config.toml
n_layer = 9
d_model = 160
n_head = 5
n_kv_head = 5
head_dim = 32
d_mlp = 640
vocab_size = 2048
activation = "relu"
norm = "rmsnorm"
norm_place = "pre"
norm_eps = 1e-05
positions = "rope"
rope_base = 10000.0
rope_fraction = 0.75
qk_norm = false
attn_scale = 0.177
bias = "none"
tie_embeddings = true
parallel_block = false
init = "normal"
init_std_qkv = 0.0362
init_std_o = 0.0
init_std_up = 0.0362
init_std_down = 0.0
optimizer = "adamw"
lr = 0.0025
beta1 = 0.95
beta2 = 0.98
weight_decay = 0.097
lr_head = 0.0061
grad_clip = 2.0
warmup_steps = 263
schedule = "cos"
final_lr_fraction = 0.1
batch_tokens = 16384
seq_len = 1024
doc_mask = false
train_tokens = 80750000
steps = 4929
dataset = "wikipedia_en"
MLP neurons of a small language model. Each row is named by its layer, matrix (up: input weights) and neuron, and shows model dimensions 0-159. Each number is 128 + 32 x the weight over its row's rms, rounded and kept within 0 to 255. Numbers have three digits each.
After each neuron's rows, "fires on" lists the tokens most often at its 100 highest values on Wikipedia text that the model never trained on.

L5.up447:172093160065117143125112026132079116118062135143132132144087200066080085123117125135074104114128113106108092150139153112118134142125106153119157071118115137161148133121096163123176090145125141138179104095128103171174111115133142172128143164134092102159118139106130080140131125138149110098134173180097122116105080143194121160115215132117125156187156105125141144152127130135081118094161103184108168121225093117123097048189113112126122092143150125068128120127060136134103182184139106
fires on: "ol", "il", "ian", "ic", "ir", "n"

L5.up567:076129151143090130115049145098136102187076185124079090102132208149095204159096096122138127188115137126128128077114169129129135079118174186080137141167115132106168116133121128101153108191192137158131127113148156145138105110073086123036130167103049138104108075131111138126146113134088182108093160144092115118145151079107144140182131128113084083166072135135168117103131142130128169112108138165148105189147163170129085142120127133143168136085094138095125135152207113107156122119102135
fires on: ",", "ia", ".", ";"

L5.up83:142143123104084091109100149075182124186148095072113085110126129097120106158146109085163139132153144066088100123147097190065077126146117165128073136191167128074090142126131082133133101094085080154048129126151141149106188151114154103102109123115175151133063141127124102133147126079088164117142149144072121119167076142143131145122137194151094122126100186123112098152112139131104160117093089147171218155072159150140097155144094091124094096138092098182116094141191130122170103091143107
fires on: " School", "%", " College", " Street", " election"

L4.up55:151126237102095134060153085055156112201114180182144151150140167158136135099156171134090100142120160115132151092161144138163128163177104099099142138132175127062126111127151121185131114127156061147097125155106107167095109139053096093100189130113156115107117107133109169107194141149172087155105132176140122146135094135179110107138181149150115102115079119135127096123106184131101152112146171117129101107089040121199178134109105147123169108115143113103153160112099101154143163118173125
fires on: "%", "r", "1", "8", "7", "2"

L4.up420:117162162071183140121163094136076094151143145084109109169131075098195159131128104132075136139147132072160070170117131140136155162148161135148121110108187146122145110088165166158113124134142091169125068140109124152196117107116126151087143102180122124131100134104119091127199164144116159151099110137112176078127123100094093132106211149158156055149105085213142120153137165193130139137100124149125144094135122146078091094119107120104145141139052071113111149071113096080084183134117081
fires on: "ur", "ed", "v", "ac", "er", "b"

L4.up266:097109195122149124142110111101161118160042155116176150138076137109142084133132084108146095185106156089143104127132116157114174127135150118133160160150149136149114083165187120171139087102102135151081118178150122108131094152109147097157136164137129134091109163098124129189122105111087100159144099076147159151152182098122121116146131088132077175051166182152167068139115189124087134111109105148177182114177162165172057042171112132120137068118077154089143087149123113138127091136104178
fires on: ")", ").", " he", "s)"

L4.up561:132129210135152184137137088132143111182137086149146100117117130137113110141125166119118104147085126120170083067188148139033158169142145150120134134155182152108172138152137113145139138130116121103086111121161126126141160147135046108105108159097118062090068193119138155088148166151100092143144115173130103097138193109121144116177115139093069060102124117100130039183100119123121096119120152126151192146164168165153082108162095113145180079117143135119100095141134109058148134115120058
fires on: " ex", " per", " Ex"

L5.up619:157105105107128088137148106105160121141105162062139108118127167084154073159105131075169135094144092089070119095154142114109153184136153132137159111228153148127127124216138105151100108138100133118135113152146128080142173125149154117141117099114226179114138110102116118139175183183107073116168132093077148112136131088129118124091142155099089102119133150145148095100089185163146054063115121117134196150126122149088096102219100134126145105106083136182102108132126146144069083130095123
fires on: " imp", " disc", " leg", " stud", " ear"

L5.up202:143145126062163153107128110161140105153084104141161139107131167105146131151129068088105122107105102099083123160158185107123147123134155083126052084162157089084106066131126154117126097084067142132142110148111140166198108126081106158078130110095136163109104161142140026098151163172157126138141096062117162191137100139132135173071107114098106072099123062136127116174159153188114145127116141144141148125208148098082162144160100111165096105136112087164115184115103121095099178098157155
fires on: " of", "ous", "–3", "–1", "–0", "ed"

L5.up469:158114126090135167078109130113101108220117142147138140189146138137099134112171122059142109176140125114156090072151216149114179141181138122089089187135167108126158119111149112115132122165197105182131141089111118161107123115092074158119156134154110114117118124089127120109143161156126164131126191143153145148168145123139057120103153125107123141169066116158164111164097168167150139084131131202244117155131108134144140174134141113085143126046160147117152084140139140137175170157084146
fires on: " |", "2", "1", "8", "0", "6"

L4.up255:145160133114085134132120132076109109174111093105100111135141134139083137100185106114088122110124093159060147085178179091134087186117147174125127118163180184089178106147131106100105125126133150116131126100124143175164129174124139118139104103155186101134076166118125142101143226203096156112113112125147117136103167128124155157154156186114095137118043119160127133157088151184080175112090159081120079142165132135126017114147102070120133103144133177102139183102125110069124133164135111
fires on: "\n"

L5.up372:155139125133122115140145153142199091133095067054102088112095168147142148176173139134151187182149084115154113136116209185123140201101153100134081142093136138072073157151147186122153105140184137110091109131109168200111154161126164118136110183088140111120116108085115123087149164157109099140147153153107101148145146150100159147130162119099040115072117054166120138127098160124103091155139077146146098149159149127089122116162076144065148119130096170105137131135104124092104175127160181
fires on: " 2", "E", " N", " 6", " 3", " North"

L4.up542:201169140115125158145120132054101109141142030136068077094113113103138103124131092062072144120106101180095125129140148154145099173143163156147125075175125170114140075168110112081103158132098115121145122117209139143124137237116101097135113123135137139168065166134144133144172190181149153130125102109144095115135149165138180125161128209139073102159091123131183139118086136120089156166085139110145142139148111152170078119135106097143120093064125150104146127132144117082115108102150160
fires on: "\n"

L5.up261:130172108140148198127081089117127107149132123125146120126067126145131154156136152090104086166132186128092075089128133143154191163132205143144152110164150147135149129108174201091132151119119088090199107108133156096162159144020135139092163102082097118131108068112118107123166170144100146095151113115130152137070157063090136161172105127116112098115102117228146127136105129146123127189073162127168114114095141111108065148145111120131099169115111088111098125090121161160069115094101079
fires on: "er", "ur", "ain", "ter"

L5.up266:138152118154146153129085122124105113128060112127142148117173135091149107162146110111143102232116076103097147108078135207123137149130119180146059116128149134164137079153163172137101127078173108085128128122146145071173127146123140131111138127130096111087098089084116098096151184139095118162158123157097164106120090144160165098130172111134168179102083139153092140149188129179135148204108146134165150161168163169047152134172104125124094077091079101115138167196196155105152153145117123
fires on: " se", " e", "E"

L5.up539:086089162119078135109120134093153104106072165174132129110103125062157139168089125079074134127124157136085125134119155177087146182090134137177136078121142163161089117120111168169120135149100073126114158095146132145109136092096135146082173116108176147115083068123143112104139110131088066138174139196100127125078116121143111113115137114079108114092059128128201138181138172100098131106108123134115154130143117118068129130157141100043115078078117089088166154229089161096119151177109092
fires on: " se", " Se", " Canad", " oper", " te", " We"

L5.up72:159119121086121157142173069085072108108153162101124071152121174056104143155132095084092094160138147092096128124185115131091157135097151186175121151137118160140158098201125114160132080123132125155165112113188128114130156107134156112050103124163131107159091139109132073132179122096076165171164141172126155086139056141111067169129132101055122143114146125158110092127119130170180107054138093143170149117151145118127092136119132095115171085109131112077044079136105106092085142141139104
fires on: "um", "m", "ol", "ul", "im", " Comm"

L5.up176:142123156089129136131098103125097096106069088128100086162138187047108121117145163138134084150158118152109145147096158181087120199140142128171110098129107157190119064147136134145125102149093141119127139107153159136114133170150133097154187204093073116072126084088157106051113143122127135136164162135110103122084118079110165167117157104155068142161124140149154090153159134108118111128099092117130139105190090176091137084143124094135084083101102165127155127223151107112128189092090206
fires on: " e"

L5.up604:129096125120123101113141130101138107118085134185137087096146122156089104148168123108111125133140103142137108096140138165076187139115096172132091149149089147120117131157114120205136103101152083126157116129170120124193129192111084148078170174067114091125080110109127112087199168139064158138170118140079116116111188175162116116102122164112138111098127129163131113196181154101074103119131185150152163093152137102101148104133064112086160080077048130123120117161176174175125187159064110
fires on: " te", " Te", "ic", " att"

L4.up401:127176180148116120108117097114114105147063157107138110120156107145191111104088127089096114137124169121073166107106122145127154147150083167127099100064171159169193157178174155092114132163149108142069110089168175127179186156112107056125135094080155110105088134108147158139158166142129130148135128130064175157098119115120123119119207143132102066133074165154106104093099135154106126146142130173120120131127141158100108123168065165085105119101089136120189124095126055136031166164136135
fires on: "==", "om", "000", "00", "E", " =="

L5.up27:138178136119141183126103132168118102157027161124150066160057108127124114090077111086104066121140101104117103116116148109091163124149117153097152071189155156129183113119131129123117113139128099137136144121126215109138180188115135129091156156140160133086138141104110151132180156128160087075183175123054135085086083148164147124145170134105098182117152108123184151138126101130178145073023163131105179103132136143113152091136122093145132093134098091120084132138129161100133150120147078
fires on: "ural", "ric", "ical", "eral", "ial"

L4.up198:151089139119097136139093103118100113139139128156138121158150151162108097148137133171151120090114121080146120080093115165056166166137147105133100117167143193130121116163111126098145109102121099174126111098113137153118110139111122116111096184124152074125091246068190074171108210158124174111114113125079159160097102123110110145093144111100119071124101189148190122186066149157136161112072077153187149156130113108110077073114085064126130087086118151156144107090136133167098154158145107
fires on: " Car", " car", " Bar"

L5.up273:083168105114159132103122122149116103109107159114035133121114108121093097168199119108122113125120095117070137102162219152122156114151103127136097103150158126113176142164116167148154150144103095174126141185132147162170125144092055173121126163128155100146124179119137146128112189167129107122159103101142123132143136123234123127139132132077133053105097141114120179161077130146160089136128100132155103181068111114095082104122068096184088073139140067158051119119130123073085131117104143
fires on: " |", ",", " U"

L5.up132:148170131126113164152130114095112098127120074119180057132128117102180135133167120094152103141131063136096121105142133135136170106178120154117103109126104139159197111126141146148100109133098115154143122177137154112126125191136105108140116141112054110166126159145092115148165145154130164073159122119116134070135166093148210095145168086157065069123090120172227115199119153149151205136112053126175132099119137108077130105176123134090129120094048101080079129121097094118098123131167094
fires on: "ent", "ious", "ial", "ical", "est", "ist"

L5.up40:163099106124157102119141139124103100188061138071099157127085169147140143103125091110171094189114098118133083160187143156120151194151161137207153057133100136106126105118178136177156098071127079170130092162114116145105132148139110128106123121100102112102116121133148114160147134118149139053155117095074090080096123100165162118133111121107127079062108110142185142193097196133097132163073136153145068113133154164112075137107145128127096085063096109165089142088101138198117135110118087
fires on: " ra", " dra", " tra", " well", " bus"

L4.up192:149128113133102178132098121141172108100133149067104139069123058144152080150177076105105122112097108098147138102096122172076188167151134168138158149126104171169142157161130117142094089164202100117126110111107128097160109154120126149104092131068115126130144112109145098085146208110154089118153132125131154103120166133106118204153159157120077160105168099150142087181060154144097132124148063140162200119171105130106097128166036097132102127142125140110090135196172130107068112120076157
fires on: " pre", " Pre", " estab", " ear", " imp"

L5.up201:153103118129104155131106096116136088110096118033154146071114120113159115085161101118156113139116093072082124121119178138133167157110162164163130086183186118153123111110164170090109127071125080157158147177106158158188133105141096123117084106135195101117081139133128128141135115130132182137137070103149113143084156102131136125108143152149170045175118114179151152119088130151129072114106123125170207115190117118140132048178104128142051119121091115163104150077162130178087160161164157
fires on: " result", " leg", " exp", "-", " ear", " 196"

L4.up154:152147133119102075116110108143103118117109128083087083171133123163120149141116148140119079180119130128089120077123153173079158125102143162109070123107134141129086097072139129103157146114162098190137127136140122133186184126128110163129129157160067129066151133127196086098141139096137144158168082209118105106128132129181152144121151204139086124165119142140112061174143097120146207127167087146152109151114073151114105152151067097169075064116083078121073148083114090143115164087180093
fires on: " A"

L5.up192:143105161141118130114108101118069099098119095168119158140112140093162132111117144119154147151108134096176135092180160153084085106111192137094111111197081133128173160185142103127193152130102070154076088110137145101156151141084118110123097145203147180053157132064126098097107099137064151138103097116082142083152145173120126178130131158150088127155103086145151112143113126149124121173091093076141140139096104169162077094122103085120110055130123084143165181089198104085084083091135115
fires on: " th", " Th", "Th", "'"

L5.up66:171147156104087142118131038148128116086120149180106085125150104131135123140127150150087146207172114156110090137113142125166127111087131145146132132151111161153198089165158118132151161129124100137149098155140141184164139116076111096056158139171129133138136204097099182139125133134127182116116114135134135106158120135127170103188120140092110096139099148140153122099089135235136177106103160113168150141103150135118075071099080062186177106032166124141132149083117085081147165139116096
fires on: ":", "\n", "m", " of", "."

L4.up625:130131169120153170081145135169061106172075140076109133102104126050128143148183139103105147131117129085136100147145122124102113138136128115114107150153143123093109127063138210174125050096098091149089051157101120185144109108115101109105162106122121121133112156109096118136197170146114149136131115134120171119159125116136164148123255165113108095140132143114137142119153152160150116088081094139138193147105108129098128083123119154133123151146115086149156122120080083059120131008097114
fires on: "ed", "ast", "s", " go", " of"

L4.up483:117128096158114142108159124144095112101079106136114156107117112123113132130114120116114117167104110073169113097087169177058105150135133150136137120130121145129147115136187201185177123115055126212110031093085101050138171146084118121137154123172137092061120179081129072103141119129072158154106134125119152139133089150106117207101143114117076119121115109127157115147097152128117186175111073153144149104145166205129129079144140073076092118127109104141152112149151105061124124138180137
fires on: " Th", "Th", "th", " No.", " th"

L5.up314:165141172122128185147123146163121115124108089148139132106137074167156094143126142169105122135088088096139128175132140147070087141119154154156114095158125152103104122172178153126125108121117101172120073204129128185195145139141141166109136103135205134122143172098166150094120170122129127155117119132095115131155139140181126196127158143161164116134093123110151135195113150147165102145115113140112149164101076104136128060195126067142045029070153170111155110124169076094081098078185119
fires on: "t", " Ar", "s"

L5.up465:153105141107109169118043140156118104169097089152115099142148127128065098205090092136063141141107100146136135107162105187151064110092144118115098130137167167097095098114134132151193160122150119156084079092111187110187213176110152122154124130127120146085100122092153107119192133130110100089143166177158113112170185163126155144140135162107183116113094138140161079128144070162149123170109110159136129153118137130121091091136103081139095108117181166087175147056134095094057125106117108
fires on: "it", "t", "ut", "ect", "at"

L4.up216:161103166095120156158139117142130114159129146115158180113109088147148152138088123133134135138114088156079062164153164114120124139162174113155149065189156122074119124138137133181150130077162124154157097096185096186188134139119089142127121140074123141100112115124075130096189168141107154123141088133143152064166174155147153103136200145100144132143133097201086163141118154127121131147077106152139224147079139233097128096134103116157103075170114081103146047155136104113118128093133136
fires on: "ing", " his", "ersonal", "ation"

L4.up416:156099131122119159126108117124063089141056152110129059045129167115084148130173138056137117164104096153058127127156119125132122162177102158138129106203165140089128139146184142185147124215163122115124128135152147093132138118139121104117116134111159137162129187099084052146141143118079131140113116137171147101112111072144122166123117101140113081122102147153152124141109191169184121110098149095220088173124126108116111084154180186100108152119121154123085057165081161143148113102140122
fires on: "ol", "ov", " mon", " par", " Mar", " ob"

L4.up573:174135133080073090102030114117119111165126118098175060168135138068113186122096109112104128108070141074126121134160153128115109144132200136133053075111155128065145086091163090096089124145182107142150110131154087124151102181101105124124154145072098175167140117135131111067141152119128186134215159139118112090116089175094168180123133173144063144129120110147141137141110129187128146148111114144110134178129120186127094127145148078091126098099097114101114085149125096098118109162137078
fires on: "ed", "'", " him", " said", "’", "p"

L4.up596:173106153079098123093076089179147105159088100141143142181136137139112145178169112102146165093132144179093074112100167176130164117188181151135082112118131173148131061127154137146091118119109085119117055181088128069122111112144120091096105094115083125087124161109152102131138106149067187112145122139163101118117057089089130215160109195121118133122140117126126117162105157127116110128074123144111110115138073182154117082111073069124097123160102066162127164095171124104158120139069136
fires on: " w", " st", " th", " dec", " prov"

L4.up163:146129165140089179140142113122118098223097074166094161065084114193167100175182137118103121161067154109135133153143180123114139158140120099116142138174174129139137125180188136172169146144114119128107125134141134114092140090142145151078132168109122143121142189099164102094150123184100142075161099126158101131125145085170135191162201139152074070030112140128123086143101173148107118158126137140165121123106125125120079147153116187075157113123122133099100066124114135111132167085195116
fires on: "h", "ar", "r", "8", "ec", "ear"

L4.up619:142114172154069162087148145158063122188107080144156109119144127108169133145083118106114132155116121076118114130144136104120103130127147133150096115174101156143183131142151135179086109076125046152116000144138069152154116198096063100105139167105115098152159160118155062078141165096114170117077188097109121112162146126125144097088149189104082101161123082150159161147099118115122145139119157138098147134129159211114145102132117116111099106141142050126153111164157127144091132118169153
fires on: "th", " Th", "fer", " th"

L4.up81:142111167121096151120031106122131132168077162128054131160081135099098126190112080098106078164086171128137097090148183116098140105125131132125139068109100105106176127149096150103084098125172111167123098168167169189112129186122055161102111161115091092105133148153111128109131139165128157152119148141092098136116181133198147134175126115075113120103113142131146110111087117147098172147083061177082176119160126137126056121141082091143088084147119156095097161172162110116095170154091155
fires on: " |", ";", " he"

L4.up48:121125134119104142080142109182131112162114143114152104154136139146117061161108104142054110164153133075155155148162149128099154110134159162156119102150056151139156108115122157116114156183171094160072107128147144123157129190115100146090151148140164152075156140120082187065132173138120158102088084135045105082130120102143159121105132095139109124122097153072154104177074116104137139120115148157111112172121099137069049131150127157089117048058128106125108155171109096134034137087177086
fires on: "ing", " However,", "aking", "ough", "ating"

L5.up589:182072077140062127098120084141181122103044124083138111105155193101095107144149124126100144171169129119126147165103147115118152164097100148129043093080105171178135127121110168127157085135176049113081092089165149084127071162167171185094160111104128136140133141126182084082138120169093148108157132116138134113106081152195169132093151146095111161112128097134166143147079132135089184140079142136155113124145143142094129111138074091121158131125092071134130114136075127106154129105102061
fires on: " se", " Canad", " Se", "aw", " Afric"

L4.up316:101092116138104107098091126129057101174124128094104099141122183114129126187191053117137155115144082086140119166156153171072101179104127107114092099188095165093111140133098126108162124134139066121138085137142094126123134116066180122103098139120128091109129106073156054102093117117121128174179129094131134168048097130108147088132122126097083124120089095131132171120118168175091105063129158133149088196173135145074104078126146113126174072158106137141111174091080141089092150161177133
fires on: " ne", " Car", "ug", " Cor", " Mor", " trans"

L4.up339:175147136095068175145097125141111110206156076123080118105127143061120092166101081094098142088115101134118106106123162128156091107134165170095117119202183129082113104093094100094098144161158144108117092111187105150094121173159125093121120140126115147157066204124136098152131190144110178103137125122145117106104082131123143116171152169124068151171076157127179118177134137168086141125087123196171163116161078124155105125092086102124155139111136146110159076169191115060152118092107136
fires on: "\n", " 0"

L4.up7:147151198123099107105149052131140098193071142154105069170098122068155067130106153088093071108094146095142116145112139167111146126131084172155142080136137182099149082088148114170098123093128117206081126111133112162121104194109118076185130105145109135076159164125141149144112139189130142125119124125115061118111169089141115163122128203183109129113076155123150092185147134118139155144164145165108120107113153125118116108149125140112053101031087113183133135120119122155099164149115134
fires on: "\"", ")", "0)", "5)", "000", "1)"

L4.up472:141105149129102099124097106038150110199081119152123086184141118059166140101129136082175101124096180035166123140141178169148172111164177173135112077068160130129155054097120112083141132067141133161120107099169164110160129183110091139102162140133103169158116104118132111132130136142111156108146133142090105117203143129132141128156181164111099132183133073117115080141099087120134162154109133193188123140138138187153138147185111120050165156099138123140160150126129126134105152150136113
fires on: " would", "'", " He", " They", "D"

L4.up624:155094162084056134127091046142120120137065140125131166158106118096106085141112130124076088093076139068134181113117144148115085083123158103143119114127171160146211128154145154153144130180163128143150120168136104118165108172095066087116148143106151135102131158124093123158113201139154166148150108122153075108125146142133086163124158175116167133125072152116108090144075095143124102123188100141121153181116095121027086138131120168152076132123130077139032118087106107132070106127118124
fires on: "p", " with", " imp", "ap", " U", "k"

L5.up298:173139144121097079132137096124055117093099158142067179116100109143128131149174165111147114082087139162156075071179118157134064118120153105067095100136124162112150147133132132151142124092193090158128113156118146186153203160144092096142144088070136149108118114076081154152119130141137155145169121135160122140113157072145225108171134142101125111161130080134169149099123115157103140129111121185171152155093036159112132066078087097125115096088155130144168106104137067148080150126109115
fires on: " T", ":", " A", " P", " C", " I"

L5.up497:143079118138140144133146132090097092106147139118121161122125156086114119196176153109147158106108079091111092082148146159123152186134109131105077065110176125131137129145151151126183120139050124135142084135173181085093137124134132175094156160136128073148044137108128105053106130132075113177145062135105142120143142166198116172110189101089098099103097153116138099213167164150113136166138078125182102132139142123100152133121100102103174072093085098155119167146104152143087118199134150
fires on: " se", " Se", " Te", " ne", "e", " te"

L5.up400:148063151133104197074101112167096110161073129128126108139122130108113092160096125089093140223177146100101121091122122153030090115141116129147115150122166125127097109112134158157132109102092089143083146164125153110131115137121158188129133145092097153068062131109097139109152153075134143120138137129085170099148093153115133125165160105110153141080102187074147047150084132177102079108104093184229175127143101144151116157111122084112123140114169151132168162118138090088141088133113181
fires on: " |", "s==", " also==", "===", "=="

L5.up58:090170092135116174124091143159121091110166158057118165104117133085142068107209122164137116121139102072123111116154189199075106160130114089111113088152179104117077113096165182157172128104069110181094111097112129124100175157109107118109109073107130121128079129061166105165120198114091162124156066135140137124147088174139121133134142111102130122128122120097119106120080156135146109091092098158138191115113123109120096112127132079088116119104143135134134140091147132027098106040083109
fires on: " ", " part", " t", " U"

L4.up440:075112120121139191121168082156042109129097172130071116139078156117125130148194139127083123165112122124074102100161116132122149113143113119187152103153105156126207116173150132154190121144167120157140103130144154120150107096158129156050161168121129092143104144112114117143157119155062119148182162137143136097148060081177162125122149132048137154094125118148166140149164125145144135052158094154134168161181147136129135081125122144102129084125162117092102124186071063061111183116154141
fires on: "ol"

L4.up107:089082144100127157134172129067155094160104107070098128112103140122139098123145118153104070184120159146070121125143126166076141143117180183097083135112156173103088119133100139169175116095084110124133124071136206170114129158122154089125101156169086208124072141082108139080105128157106150131155115164112142075183129084172164201130145141118111111132090164119135121168117127110095171086102083178105126199143135190105161141130097082173133090057110106130129120122143145078130178096133112
fires on: "a", " (S", " (B", " (P", " (A", " (M"

L4.up1:127120140074149162107120117102138113154106129132121149141127129122091153112120171119124102110095105143105080126147145111118109156183167174135108053140177141019116181191159111114147115115163091156166133109176136156142172151068089103136115081129112113103058083117180101134156100129136255132086128113134128177173109073085143124142174162079129120135077122192097143183139137160091101137164178112131098119088084110111068121107133163113112082101097133157077134128164141133127135103117139
fires on: "te", "one", "le", " years", "'"

L4.up103:122133149131121096150144070082110118102062130115129141123145182143163136183137145096101171131034142127105140113153159134094144126158104093118133125152152226079203112137142126184146113083177088094116099153067134168142091153078117081153120158135133097118114158097098107132140184188080077142095143139150144170108167119146115132103103171102144060052123099139130110145119170129130104108107115142200064107109061096093137137195136139112098120121159077123103123092119125135100168170147087
fires on: " Mar", " Fran", " Geor"

L4.up340:153147129113108074138152131141138108119127158161077054157144115135124178176146157121100125106100102145124101149177108185083179111122158143063075124128156163108146107088118141120079139051090110146100121196124189206151150159143111187155118109141129108160133094088104104148132148157125155104225123109092109075140170068143138140090129163095134121108108096098155121190103114099145180131125147132137132182108092176149162143137087092097098136055142131155077165134122129081093136082188106
fires on: " N", " T", " O", " Ar", " A", " C"

L5.up420:148182123070047185137110120162150116117135100111123089112139122076098073130130129141138070130144094116068080125129102164156160124105152162167113118147146126120202160153163130156191105110109116122117125096170150206133115152154132106090229098094099172099129153126105136120151099100092193036158128147104176071127155160171149133158158147150118130151089128146163146115078137147124111087122154160141157165136083100070104136179069111125152122080124148107110112115147135115066093100076150
fires on: " of", " in", " f", ":"

L4.up474:120161166116075174116101117071109094128109122034110094102140156124122081145127114097125092180150120092069101133191154165083123173137176190086134125169123131111129125120139166129162078124109120144126104103124178208108118145137170093102172145099100188123034158096105134134141112133115149148138112146064115092107130078148136189185131129162073081138107123117125077128103121122074181103140095168127120196092139193091137115113134065140127140112105125081115130138132104141157200125141111
fires on: " (N", " (M", " (C", " (A", " (P", " (B"

L4.up365:150118133117111177132074101054101118133129132149156138073138081141174142166102094153131172110094103094155087122208137100080108185097152113083071118155132173134182156217135107113107096157159132094125090143119153101161145142082084164109098112087132074122088129104138106110129198122140159138182150143143104089099159138114197155140109123108152110114130124168114091120189105126128161153115109143123222129148128200124100082100073051141147136178122186132088120139129122143098110164144121
fires on: " Award", " In", " Ex", "ut", "ith"

L4.up436:186180154120092168013169095108157104155153172114115115123092139150071170128113136125119089130102118141143111100146150134125153149147132222124112142118132155133141110169114121115121109111083114118120129141102083154150153137147065118142114058137124145162037152120097097147183105128126152138117130152068098137138098126089113180147129136152148091112124140186143159135099101223099234148140122124164133080167085207177105088111108117124098132087121120177092128105151141146109167161126113
fires on: " sp", "^{", " gr", "=", " pr"

L5.up271:185185150114051122086153118104071109119138173107096137135137093164116107171179150131129070200129101062177083095204115134120144117106183134112083130126079123091176189143092116101091094107161139153115109097117148171123160134138123112114184138108101105112099115098132135113140081114141183159126111153106071123127096094195128168114169129097076135138145094155159125119098115145138190110154100206165121166109091173159117146124106103114127114100109121093144209123139092078168186135161129
fires on: "{", " For", " (N", " of", " A"

L5.up53:154106172115084157141094123107144097199152120148159121143137116130122150143114102135136162106098106124081141120148120139086147147181176130141054105171129134084134051106138102109149083064133120201136123113181097218174109121138093134160126163141084127131067122132161083129151140153108164087116159111072145080136144078101142185122135135128124093134114107125120092143092098134120211138087065144130129151121106157113114146109120128160089086108089074124066088170163094117167144065188050
fires on: "ation"

L5.up16:073094113114080142143081082086108114148088115112086110135129092114130092177149067096153105141158156096140137141102113207109120126124146166133090072121160155120154096111128140109103121149156111118115122116185206129097138162087144062105101113113106176045093145121183089133095138133065171138119128121081131145123101160118121121178143147167088154204097163127139106156124171137099156073111100231155176123107112166122109068133074142099174092116112171109111167106189132114140140151155107
fires on: "==", " =="

L4.up618:091178148120028139126114134065136109162114137127188111173131119097171112199133109089093109074095151073117178170142172124137111103140227133143093078139173128148137130138131146116148139106146126144125082071217157192115122191087093141082134154118062126138140176159141133078119135158157197087124111162117141135106168150145168168131157186145148119130115089153117106124138102104088147161133146194146113168121151157126134127157130078103106114072115114096070159127137096113103141121121136
fires on: " who", " he", " would", ",", " He"

L5.up303:141074153106112117087108118120082089130055139071122144157116197133132149146159120075154087090146173072067102164084137176122166151180199106132155133130200162100159146180101159143155104068169131115118096173118112103135084134147160164112112100087125122078103151095075138131161200147120216175092132114136093071127095123125101190145150152118159158167147092157082133148082115174157129111127074170128113127119132126094132108120104111053130138151127090117110155112122118105165109129091107
fires on: " prov", "|---|---", " str", " dec", " l"

L4.up607:193162157116143116145139120073135112152064082087157088103092136110133111204164131123142131187109060081104114088159147188156141130114128135084091104164109136105139137098116161111102112112135100118098094106126110117136145146103115111073097209091057106143092139088087092132128155169133139113164102166056083096153136121155123179108132139168081156135102081099115129138051110151082143118118090160129099210117108120182158125137080076086115072078130132113073157151129141110140159098172100
fires on: " M", " S"

L5.up639:207091175134139161105106139162121109203162056081130146175106142124108118120084154106046120110121120139166066155164148110133101202084211147135100153121134131138118140093107131125174118093074103150159130121162127107165106147108107116104147144187179123087137122064172149101156149114148128091161173070076165083173153137164086180104161153138103120169155132117125116146167090172159157149129060137106132149133129126098129126167169072141110095103123129079193092080120112128113148106155113
fires on: "t", "it", "s", "ad", "h", "ast"